python train.py --vocab_size=4096 --norm_eps=1e-05 --positions="rope" --rope_fraction=1.0 --init_std_qkv=0.0416 --optimizer="adam_hyperball" --learning_rate=0.00622 --decay_shape="pow" --batch_tokens=32768 --doc_mask=false --max_steps=4758 --dataset="wikipedia_en"
MLP neurons of a small language model. Each row is named by its layer, matrix (gate and up: input weights; down: output weights) and neuron, and shows model dimensions 16-143. Each number is 128 + 32 x the weight over its row's rms, rounded and kept within 0 to 255. Numbers have three digits each. A neuron's up and down rows have the sign that makes its largest values positive.
Before each neuron's rows, "fires before" lists the tokens most often just after its 100 highest values on Wikipedia text that the model never trained on; "fires after" lists the tokens most often just before its 100 highest values on Wikipedia text that the model never trained on.

fires before: "\n", "A", "-", "The", "===", "S"
fires after: "\n", "==="
L4.gate398:176099171126122127139085133145092153101046173105129082160133140177148127104154157019137136117131104101146183109140089117193142176093126098124146128132148114134143148151080091123096142088177125134145122103128153132149173106152057164079131106109177141120137117142117154123153087169129176106147138134134176093108216162114071118130144149141057113127092122207107130090203145160131084151155
L4.up398:150122215133080120106106175107156094142130121082118132111145128120080180139141181140049157102129111137165112113094166073118152161116125146157111148073209117066159096131129154158153129132117159158079116123142174184121141161119065129097124162079153187133172106130150084184129120113185157155156136172159137116158158118102211113102149106101155073166078098142161154069171141142111152135092
L4.down398:119098202065145140051101073121083149135154124155150191084178128128146097113164122135138170104145134166125107072145160149065135125171096119146094150147102104077212099148144152102165131095147137099136153122110087119143136108121072185151095136113150129172136121204150156157130119154099141151111132117126128171173144121138101147122104132106191152160120101087170113143112144131093129051051

fires before: "\n", "er", " -", "ially", "ers"
fires after: ".", "s.", "\".", "es."
L3.gate139:168131163070183082157073144111129118139123117101140140147175130116154173090171154082111148111098175141134138145060149027103083202126132126141142121171180111113101217081114138072075148095107137158177178150079159107160102152082106145132135111165098139123158171131117169182134116171115157206147153146188141159099133095145139137119124126158120111134125089207091126131163135120116126190091
L3.up139:091137180079120101077150128162090146110070152124103188133177129160185101079136107059109157152153176116102161113133153119154072140165139123152130095113122136144136146146146113143100116106093165141141156092141098098100124130171080168115153130171119137113150156132096137156115091149160109148135155226149177121061116167165167128083150138129076117094140063184097171125170138196083140155132
L3.down139:119105148049199125152112106103094217090189153123144167089154172154130147119152139099125123109137127123149101116166118122093093104088134100139126089157096124110183094128062116112142170131158207162137191134097077099118125155096049174106117164127097146167119142165125159119148159171105104131152162150199131140107118150176115145155208138084095197146118082121128159143094102105106106101088

fires before: "==", "-", "The", "\n", "He", "W"
fires after: "\n", ")"
L14.gate459:114146128139124103122079106110096154131094157140102121193168170120132093116161100121146142170133136160156139153165136137067141123169118115101138140112197127078077136093108143156215129193103104145112087107119141146159190180071116138099127141081127060119144175132112145181085109069125154109132155152144141136140148091156083133131133131104156136100112117127114092237093101031142114115186
L14.up459:145101150150126130078098121154101209135153156111093120130157152043128067119204159102154139162127075151145116111127109149061143173125125090158104158066144171103142137096135148184181182182200176103152177129105119138160151141095115123133101129159153132144107169128118171142087088100122089140146184119086163141170104113150173114168089125120162135152142067062154012182074153137069136114132
L14.down459:132116205007134128114117102178142110142129130117142214133170147173119081126221112140149125137140134050146126093125141146139120138122165111136102140109195116134152088101084096109186117108126168128160149118100163115142131118147163135156107162161152131200123160179144119119157127136085158104088145131099157083153153141090148115170107152161113103126125111106103096126077108083103109086114

fires before: "\n", "S", "P", "R"
fires after: "\n"
L5.gate296:128094127170077084102143123095070163153142106053182110151168091123142092156067155118136128119133132113104106179112162121132071164171107143207096141163090075170146177115131077201048116145145076084140145132144111075118158104111245099166174178085148135114120159098119157122103122149133140097152154133139117126105111132144139153150099173118165077126059118154117144133136119131123066103081
L5.up296:085081101133103146091153086197072086129126110165084101138179147077127071169137137138086169146162091161151112160087149087128124080119097130110182182093189127124197141160113166071171082106164141133200092177144098081159088113078131131167149121113145138116135166119130124117137100158169117117124179133142125107108094139125134154109071148081074115144139113145116111180143114075122127167109
L5.down296:185094130163147171090179128131100101130173101123137096090216148134159103152150169140130173088120124110183147160098123134142109134040140133119148106102128161094108139172158157183123101114109149191129121206080071108113089107158137132180094147092073164070133121121148150097135119113136089108140145177166204094157137132093156175098099120151116129120174079141191109220117179088103148133108

fires before: "|", "\n"
fires after: " |"
L4.gate117:119143166117078105064127177078089179146151126123172083107163128074121126112121148124100106061163142068159041186118172080103149157126074146084142148148121148171132065131150096113172114119141103177159121122137149143125070076124129140187082129138068118104092129107133129148085156090086166154140185090124138098136134139168108167133107150143064157173091120127134136180129131151182110150148
L4.up117:081119111181118067134130143107150105149089167098124143142139117128127141110074126162117037140121145125104115112139076099113081153127115126179158158108109083170190148148162136156115109099135115119085105195112161138157109157160104135211120165099106180084093140133081119066147131095092169143161133112105093166198121137131110063041155117124152139113177132156077145124126122129136127154111
L4.down117:171065142115124102121116136127132155133147134133116143126192165101098101088173121197113104126112118123101131125081203153163123119064136097101137176113142103174160153073111075109181109157113157088137150142143120106169176169121139160107092158082176227153086114099117113113120123167149135158198106138166158105155125116138074147159133168152147133130178112165133093161163158104160110092177

fires before: "\n", "men"
fires after: "\n", "|---|---|---|---", "i"
L5.gate389:158103080122108150131134129086091132112097164145140077129169124124145135143081164123150145178175058164107141091087165190098094144169134136151109125158088147146119169134116134131093107165176101145154122123108100054127177056099071086129136181098149168097089072146137140110116090144125077114100131090207142171183133117124140170095120159137118145132135130209144148145081136018117064167096
L5.up389:143184154171155116113109130154108129138184156125151157099108136124142105117142113111094079109131152162111045135096162145164078075133110065135121099116143134082093096141171063082084085122196133113151171160136148136142092198145148084128101182096116094089172145169104145192141154137098160119156128134148069143207111066132106138127160113072079162091098142128101084084126132087153097140128
L5.down389:140150151198115152139128152155111161144170102131121214099133086119129126095157111134110130107152108181134099141141121142149140133188074133117138158098130129123063127092173059116056117126170123137131147168173154190155141119182220087106123141112131131149198130115116117180143108162159175110165140134111110117072182078157181148150187118127112109124129161218105122097128100075149144124158

fires before: "\n", " |", " –", ",", " and", ":"
fires after: "\n", "-", "|", "|---|---|---|---", " the", ","
L5.gate92:085136191162060152111151178116088143072112122148142138070140109129090104140105047105136087154106128148185060101139133096132119178157102077075187118080099174147104145130148095159115104160137096071155156201076129082155130120073122147141109174104145128130151125101143155094131102141104126176141161081118138173144160165092143151126135095103106109158110079119119137207077089077118163130157
L5.up92:148121090142084177159140137106120126146139145103183153121184139127136185184123090168151066108126133170127117028124101159090084149181140114138170101067070132109041116142081141137117135138160104132148184167115157051134086163110125122124151134104171107088171217111155135143156115123057168092137150135144123137138118166159159117109153120111178163113102119141132165164138107118114152171120
L5.down92:120090060122125138086124129095111115129151142140141215110076136121073132169175118130179138130088050134126109033170083125086126125122076127127116082112120156093130148138081129103154165111127144117127170152155092130190092139123058175105101131096151135166127194187156183125086132142072140091173135164138065170146167133149178168180080180110126180092153114167112076157119084102138125122084

fires before: "==", "===", "The", "In", "S", "==C"
fires after: "\n"
L11.gate16:105137158095088133091109157127103182159141154122205123129122139154186121034107133094124097160143135155129108147192158114121121163176171115095145167081075148190113157064067141186105145169120099098161189089132128132148187158154181083181132175170133129097102125190150209114140107173129157150100142094118156121026152124102115125124163103101172124147085111134128101100160137131155097140131
L11.up16:112058188104125136061074145113144130139087153133128122128157100126170153034140093160147124128088168170167127105174139119124140125209162136102183122115123148108108134116149128122149143094120144134155106110151125141182136150132164105122149120134135160115071077163112164144175133170174116096163168071188122167122163169134139109135148133101184120133111140168135097148107164110112119079074
L11.down16:161090125028144179052087158116153176142088094109167146100129104133189127152169114098138168183091121124109156126114121125096140201130145104205094118112124140085174106070090113091217132114153143165131157144119104122126077122103154148107139146154129091166158048162141116125118100145071083144146118107139117165181149127120140087119137126123165140114080133109083074146092164102145159127182

fires before: "==", "The", "===", "In", "S", "He"
fires after: "\n"
L8.gate337:156117174121139126130066168104093168135095154087138174136150094117186153113110132193145149171179171190135094164197188139117129114171096145088123123053155158114112102066079153215149103161120140104096165179130117147164120149191133102128113143155182172073105167155143167129152100091141173153110141047141108090113130136110138144148114120083109115144129146156095177139144148147101069153106
L8.up337:139119122138155138135103140117106153155095184067094177073139110116149145154141146154134071188175137097154108156146137151132180209145162083216100136121074130132098152062114093156117129054164126077086187087119119168107139103172183127125086133115141130094157141146101126121183141142164150148155120076067156143197120141144087130163131093168115173102126102158185095165072137134194156126119
L8.down337:105089125083143183135113115084158138115111150137072152105127116115131133118139113095134083184155105184155096136098113161112126150178099164178142167152144157175155137115187085134156135122164125108140180089081132124117157114166105132131103171180125111173082155129120124152124153202120129131084118111149080155107133165063103086137105111068137155067116118136119039184105185078114125117139

fires before: "-", "ons", "=", "===", "==", "d"
fires after: "\n", " W", " p", " w", ")"
L14.gate99:069145141157168155158151125141154182073082079154169095180147143092118201048124128162098113104126095127162168161096139144076161226152067098137139181088116127120107177129145122168126139128171133140145106133125161116149147137115093109102144110116109165115149097094086185154107143159071197114111099120113185117133143112113112138164139170072169131109169188147087131169172170116124110149118
L14.up99:096169169056156112107146123058099177119079149090133101131135166100132095078129096156128070159089085146170053201121097122091156205110095174134056164090149183131149176127063140167105177100090073131187114121117154127142120151157205114134112130084121169131195105152103148098091141177141139119205155124120156136170084126131106184109062144136150124134088156126095150121136113135134194135186
L14.down99:175126171133068117079126108139155103163039162135123172130098144127185144109156155159152135119129150164140111134175124080146167126149127180118132090119087133134111154093126098130179153112088128145106164075094150101134094129149071096105091137177079084071094188128130154109093056147061133144104101138131184104090114137120152100108137118069099124093155117118145074132106155118129074199147

fires before: "-", "=", "\n", "In", "==", "|"
fires after: "\n", ")"
L10.gate18:107108135119136120099078162109131169156145100134051118187123166084195182110161120109130106161111140115149168187072097109084139157136224147183076113111159141141115141165144128195146129171177105137140120077160137163160140121123143061124105179133163163053128153149130116155089122133140127176094142099152136099179135141123139129141152135077121141128116190088077130165118171096149136140176
L10.up18:103103174148125173104133166101155105195119124119161138125164109087156149162131095131105145173152153151167139123146158100184165135105138061128121150161149119182142134153057066109112164134127157140171141111096151180136174077101061104165101107146101164121146134132154203211119109119192124100131165175106140134148133097094147207144169054129116109181080106148167161142177070124131150117154
L10.down18:106131125126109188108081126109130121058096153156088165106166196054120092162169070097104168147143100209134136133116125120143115171092095125095183119163136150122172139111070089108131176185108105139128184145114166143151117188144142043123144159132128096080125130147045183135165099132131158144095133152123186076166076118081094135185143126143166122115103123169105116134147135088160114144190

fires before: " 1;", " 0;", " 2;", " 5", " 3;"
fires after: " 1;", ";", " 3;", ":", " 2;", " 4;"
L14.gate161:086083116144099165145086120097081140129117133178101153172180132122137143162128196096099175158086085113192107116126122140166126173133128182051167123147142075110155094133094112111083151098114153117103125131097104143163089121093153020147120176119193185095158111107099157127067134111085139170139104138101114090149119135131107171187116132178146078164095167097157091103140170114106115134122
L14.up161:200069112165153099078164140145145111097138108130138108213187116122157150166177182098190072163137150087097111131080124165138112093116122127114108128168108095154147136127111101202115182175146151096148141134149164149198142119071190163145090117141159141111125134112113161129136163167143074083159122122145114120137106170063146202132167196143147099132212083143180119094110131090103112097150
L14.down161:166099130133108145141153122192093090155137163092150154149170096137147085130160173129096144169045120109086124151102112124158166114125074127145142090114109115142199167074141174136119118154111182153113176157141144120167142163097126165163083082158181224125159161048080147156080082127157158132115170109115092100186144121130106150132190129174108098164135107099118141062049134113084122134140

fires before: "==", "The", "===", "In", "\n", "S"
fires after: "\n"
L10.gate183:139118135131184130153116164158120192117069136151149169107115117151154158097083132179130143163123190107096128105158140130131128099152119150114111149133173116163105116115117106155048146142179111143174144088213129162151112118118097098086070112153197121109078101151120088121125103134176098192088106168143102147161172134101131077100198123111116122134132120133122126112159183161185088146132
L10.up183:157151201073081101100076165112127129179119101124182107115152082144159142105115134097099112149166085172128125136152125099135136160165144119133137127106168153114139150066093030073165172111118160136135193109100151147114138143100110100101093077111208177174165106191177133145046086106149158073142124090143165079136136190095122093147159091117128130093104096145140130102100156094119143111203
L10.down183:101082162099175185137128176150118169126129130120139170093138133134139091092103085077063124142117063225151074125144096137132108158108061132162126100168128152133124138028114104139172154139144131137124209168090099141137134106131074127114046082124180182091141132138133086161112126119086165147132121159136150082098164052136096128150131103082204135138120106107167103160087141065133177042174

fires before: "\n", "d", "se"
fires after: "\n", " /", " K", " F", " W", " B"
L11.gate484:057090060190124149099166101139103147118155145115160102131115090144153145153138108137098117135117134128100111116098153125113139141122197117147191123187120130132134224070184142074109163107210134149113089166132099133163134130121086073116224157145174148123145074120119154126083128080183140131083128162104132080133110068118139140184126117097142132164088160218130113145086138101087157162162
L11.up484:119081053158163176061179126083036127072105153148175138127131152114160106158108130103175071130111159159092103148127148162140125166196134144096151077108142076203131116118153130151145100129159099152119115133186114127137131103120123123165189120122170163102199170108152107102144131117104094190161111131132119115103104109082138195139169146102115132148083146143166123110154081110134142179191
L11.down484:148166158121150119129156144168117148091140107147139087097154120124160184133179045119126118126134144146128137093127121122127142133111137144124112146142171116117205162056174163114122061094143162096161138137109122149110143182065116121058118125115084154197087150111098139146117165113117125116119159119104123157183067095123130132103127104177129100116079101157084105167104096184133146131062

fires before: "===", "==", "==P", "|", "==S", "="
fires after: "\n", " fund"
L11.gate431:138171128107134077145062105183136121113196145198160142141181141091123140138119104130126165167160124182122159168177146090113135104148145130141130171121122207147133137110091097129089153131138133127167115126109088091124121139124132165125153159087137160102140194139095142088131118099140139164118118146158087200142146213151164140126118161105113124172087141126144168131138157074142052135136
L11.up431:130092150147144171148164139170122172161129097154099152100075138118165139066094083145128124046175123128120140136108111118116088171068214059138107099111125134153128087129095155154163132062091165121175118118114061143135202144088153145131134090125110118126094141059179135113208070094119118130114152164152153134059098071123114125094155113152127138118135113196120117078175173155171151150168
L11.down431:128076116097094179166050140124130128145149060161110117098091100090139118128094119111074189114149119176133065146158108128153163147181133103139171128105223146121133149175195141120112122169128176117194189120081096097133128139158173109144122185140106149140143150144126138093149123124131157118098091107171118169084101109068084125163127143090150121080152109153070115060113126070100045111161

fires before: "\n", " States", " career"
fires after: " the", ".", "In", "s.", "es."
L9.gate235:122064170161146139124092104134120145204137130121115187170152133113128134047152131083139107104147146121163122079084151133129161145222111099100120164148146163086124164077123166143146133124103141137146211159080126109073125106137115104123111118180055127098108135141126154175120028161147142133115091121078089140163147200129152069157156136060185144171128156170107123127133113167157136170198
L9.up235:092092119097138174181130108099109137084102062098189139123073085131060145100086098101129089176110135088117124069070139164099103146110126134102161133121092139152148149118095140149135119116173110156112216106148156165166144159158160144136139119170090137202071095130129160148090103150089146171130104101128066107112186175177116167164107100174164119120168146150111086138077098108165098088101
L9.down235:151132127097180063066119082147093092088117125154192164108160051170092095140159068145147087125104099076172105108129102093137175074104127129106084077142102111208175135098181158090133102112127129111151149128139128155124081089117106110088104108118139171110077096103140097084110167168091143135146133122117105171059097201114099132133102090094092165095095079144059090140083106135110173150122

fires before: "=", " a", " an", "In", "M"
fires after: "\n", " footballer"
L13.gate462:190163154169134128126145148133101108041133102207116085141131138114139094128053085060097136122153163142098175178167107087107125101122156135116183156110123129098140123104149110174111096171172051128102139143144162145089101157170131133117143218150116154159105183082114078178110080122101118150066084128156137137120082087156160123138171129148118146126181099118112077149184150069114124073133
L13.up462:069107061156102114142147166076105097123144115139174142115132117112137177110157127154142168201168119073152094115144120129144137115174098147110123083081135089113174094100193092124110034112167127126168067106130089151079108103172169115139111139144145177130164167158105164194099074161138158169161105122136149115153086077090119130178176149158117090108085105085149137104133107113126114140130
L13.down462:107153105121155113132145190113135106092125141155123145145171122040132160155129085135097180169146067125144110118149145072137138084201130156142132091126133188073128093107134088201076111120148102127113166144167078134088171097113159138117161109103138135140092146163153102138138094163174055141168149104165153108202113129095188148174173126122141091088122151164137173152099117148133152165136

fires before: "\n", "a", "-", "The", "A"
fires after: "===", " *", "\n", " ===", " ==", "=="
L10.gate398:152058122090107115115137148122147155090109142081153096165153083131102134146143097164116211139120164117125118126148095131176177151129104198124057095111139146069064135144146108114101132097171184156118125172116143112171131111145082119104198133166109172140210095077188157160175067140127224136132141083183143139123167147151109123079152116162109165120111061084158153112153151089106154100093
L10.up398:141181112173078174093104148109155151161137074126065117120126137039165136178101167199170099180192154109144125173193124128146136125075109108112085128165138174166109116123117110173150151138119112158145089095133071131108121067133113087167086121087166135124114119104141149177128128157130139087155109118112070126081144143146121121169142088203145095039119132184068113180125120130123076092107
L10.down398:101104126163128138106093162111161112130116100117170122113088161118114117158064098130063116121197100191144071124130127181100112123072142106136123156095091126127130107155111124119086127086101105122109128104145140116153060161095078163120161132127059085169118166056149123121123160168170128127080109126154127158122090125048079063185096160047179154103157138091140140160121145160142062097129

fires before: " 1;", " 0;", " 2;", " 0", " 3;"
fires after: " 1;", " 0;", " 2;", " 3;"
L17.gate311:081064146186114147143092128115151094049121106169143160124204133098151153098143091141077171157115091177147147089114123108113095150169184067111125192073156121084124168116111149125113174184134095147108129154130135103085137126133114142131139097142159151167120094113099180121105128134130108171083126116173176143136171123166173142134173121188095123130132072110090081169127079150121121147140
L17.up311:104092089164123094105133098176125104108178093108081126119097114132145118147141146145141097135119207059125115139148186147107138128113104116103108141092069074167156176092131160091133128187145141138109145116127154112121057097110076133087174096147147126131137108131154185132124192084113141122119139134143164174115112148140091150170170110120055079138153170105120111105142117086139047164182
L17.down311:106126128114157119097092106154128161129155089109090129124180150158119139145252110166119087120126140118113152115153143122132170078117070114127139115124066068078227149108092157115093096156143091093087138124155132143090078127142106123139103145130170197116147134083090122128150171090164094143098087119136160141108099150179190157134099140127081103094092102171188175100143166198092149018130

fires before: "\n"
fires after: ".", "s.", "a.", "4."
L11.gate239:177137086112124118185156114120106175128107063114148085079139135092046131153143094126068149161131115114138107102174186122098115140085056084113101198094123111140142077100127116161108150102131131158142135160080121088085161162125087135115120137104128142139171104116104118122197103168098190074146126130151120120171179177091157097135147084128102188108102128099126147182104143111128124179117
L11.up239:110120124139103142146094146156101099166164118113157135167126111135150116143130082179122180141094056131138177115111157146148132083132095157117107151155124157064150160126123144126139138093185158126048172131128188131170101087119112182106065156181207113152142157088170117109121096138129104109115130156124182063089077156171100103139108110166162149138129138154127116146079109134162139141112
L11.down239:125157143100143090173093119065083108178164134140133103081138131153088125133143096098121195117102140105157136141116168108154141127097022133098129154139098159145143148084162077099166088167191162132196082118103064109081156156107085078112171100120089111136092122126117103129102076119147145116133187145132159157125176115117138122102163077121150085125142087134129089193099076079184082149114

fires before: "\n", "2."
fires after: ".", "s.", "\".", ".\"", "es.", "ed."
L7.gate307:074134113093138067144103115156114170148098124140141115166128169063105115146117098106134172143199088152126151070145186091109123129161175145087130148110173138132153129071109116115099153090144184180168152120130160081145070073124098129058130168134124132071122188120047184183133123128131147168128116167095170165093145143163124191150126170134140176101108125114093101176155108103158149145179
L7.up307:124085119103169100168134138115161191127095158139171114132159088159162172100146122133062173154158159141147175151106082143123191147163130111156126171118173120147161133126078126105131113068186112135141167150113130114098154094110169110111090114110145138135082169134151159123122182127125116104177142147170079101170121111138131122143135139109130095121099058123108113170159135184138044132107
L7.down307:149180115129146128111087123128160200173142184129169132148187129110117141123153066115057119112078104152141175146136143143119134162177126171137104122112143155139187148122091148141110080092131131156134194099137127112126229094148124083092150143186089135179128188132149161093125115158144116142132124130136152180174131082153139137145120148109085131079101035118117101175162113129167071077155

fires before: "\n", "|", "-"
fires after: " |", ".", "s.", ")"
L9.gate236:169152174124101147182124138136158111105164134141161133107104176128161071103143145145121086138100123148117123113152225096125104121189084130136113151057104133134146140141080102113133117144117105097156160176141128116135184132116188109174147165131127186108134093132116153125153136120144156144143130165146129138160134156051127035116186138106105128135151144110071080096159134077182126164097
L9.up236:147087195137146085098092120139121116162099078084143134166118137040114072151157183143131185175092164100133092165154133085132163166113127125142101108118115191097111170111053139122104141085129145098126128130131158149176185107118088132096151076093192108110138161081160123182171121113148179140118159161212080098101154128096103127126162133096166089138101179172116115105145176102171180097116
L9.down236:065099161067112089166094120149121160176068112094172170141137095140143076149209158143169165149112158085105148164091123119058108148157162156162115128180146144173142097161127131135192090159081125129159115137115154173159178128101120117105134134100137137088135202151196106169149046075131142121145095182170079060097132116127158087110167112086136137121150161121150156127128149129105117122171

fires before: "\n", "-"
fires after: ".", "s.", ")"
L10.gate270:165127130110150112103123136109092088141100095093112206114185145111118133026160152098107128167127141083082134096161147158166138172123131118135112163109110145126121155066103157130110127181190112148144167136077126073146118148081131117097094167175151153115111150175169134154151040169094199156122096134143139196097149161106149150173175116144123127068134132197097082183126153103154163152156
L10.up270:135083177142116137084096093139135149147100161127142179149183107118119205131138101084140066177109123147151090158098165111102144108125099075113174173119072161108136125118116164130112158144158137143117142148137105109196141164081126115103134188187187111138169099098153174164085138103131133133123107137170144158220153116102142164103077134124111134118051139095148130158100112103109117074082
L10.down270:153066146045151137117142149128130131141125115122115141168164116169100120107255157098117144150104108147136142092162149148174147138159133121149139124152051159086158118103095127094128139159119136129192157159128139135160142154088126142102158149190191080136140105093064143134121103061189127097076101138077152133143114097137136123113094091078110139102110159185156122112078143092117109066073

fires before: "\n", " of", "ium", "n"
fires after: "\n", "|---|---|---|---", "|"
L4.gate124:065096160163086111141096142164161146085162125144135151160173173125140126094130147107192128164175147193058093116086118127183046143155117159095121155108106153151129094121153095177129175152138106187155178138132134103132113134158097075107143111116154128127150095164111130099168102137096117136140139151135187120131136156208136185147159138078094170132070116078134051158130105050145106179110
L4.up124:080070083116155098165127148101097164155075141120123158095107168099153099058120078077095117067062125173186131102160068116096165141131099153123186101138113141125079143188137118107127145096121154185140127133116154150117151115129141108122189083181092174140143109187150089108106130162147095102168078171182142158215125098122099169193110139123123085161131144098106118111116100051091097105141
L4.down124:124092167149165108188099166128139202140145151110100151140163120100096154144245087105095168101138116116144114102160104146137137143145085119093145148116122141139099077189101042140175147161127147156145145111142134172110077147107124151064203136168151157101144156181114135167181142150125084095183131169154171146152135133130123142188167110157165097143155132128127115175127123050116099155106

fires before: "===", "==", "|", "==P", "="
fires after: "\n"
L13.gate383:081060116094112118114113081164074135144130104112078142122118118110128145126115108127192135120133137116180106112171114114091157126168149097158120099109129101162186120144138151180116129132087158124240121110164082170124130119169172147115113093200100152064132088099106072108117084108089167107136149171166105166139106122110138121155097208134108127096105119158145090087173122147168100154137
L13.up383:104118154120149080116065153094098163156152141077135133075151125119092128170110115103191102131124078071122134133116149140115164149126149093153123149148169102125143161153075170149168073141146179179183138113087072102115152105100085140106069143127135131148140077153161165144145106179068139070111179135155156118132111097116127078134129144107141145061120145180072154164087115089133094099159
L13.down383:152157146078155194117141180158154205100122152165136217135105101112141078135119162136105111171046105148109141156077144144146176161154119134153167178109126123126130155120132088157204142128169114092157094085068147094122059100080120194103105157147151134187173109175100122105101116204122136123127167139152163167150181096141082118153101042168124139118147106153146077131116122149102148118231

fires before: "\n"
fires after: ".", "\".", "s.", ".\"", "es."
L17.gate289:137144164095144191090119139121108145154100070141098108118215113130163125105126100034063123139126139161197140072154169113115158141114106131117128150172093121084132135119130155166087147102082083137127219099170168110059120102082085114135162132160145137107117115123087133136170093125147126161119113142156153095135139116120152178075152125130113164113116144105077117157133137085142150145139
L17.up289:087130139078176140111125065134135094153155182154105110092114133133092061119115099054094132156084131113151125121158128062071084110173116135148099125129104189076158128099107143150105094118139176151166121155086056116170132158153121130134133140117133137131163108111193160087115118132163138172161163144169119145123190071151054181133195058101129134114113097114088083139095137108167144139097
L17.down289:114148144114164108158125136118068139101124099070119085152140124139161125129136175138133081081111140143193145158149120096124175119136112099130171140223086123127082151174091109132141104084140068117122078068141127119118138100115081143163184118116109109166113178128111162148138096161163123118125074223097174135120159047104169150109084154095103083117141114106103118223084106132172090158134

fires before: "\n", "|"
fires after: " |", ".", "\n", "e."
L8.gate75:121090100148113058147093115118155151145127082132081111130156110103113100113058113156076151163162061147102168170180125113063057095117086084096165128133081136098098078092084123200103164120145107096145137174118105142134106161105116119102151049142147134143114127102089142136133064169115137156122124113149127159092181178155161088162115151138128163114139139142131139111160160162121105121120
L8.up75:113124113161104057174090115096190117139140098152090145133106115135121112012132118093048119081141097133093090171201148085173130096127112092124150144082127150185136082103187098122140093074134144113099131154081105151173112154135079135121160091083137128139145131125150171104137090153113123173118127040154153121116113117101135159157126115187126115129142122150134045125162173195152136117132
L8.down75:134128088131174109140122114110090126157127121173156189144100153141110130074179052121125104152107130124076152151152091145143142155059105140194118147117107153164213164129099127113193102149115125140177156141146117130132109161125161100154116093078112142132103138225124134087134167206210117177118145147163122190120103113138094107175175104099138166134195128115162101160132095120156113103135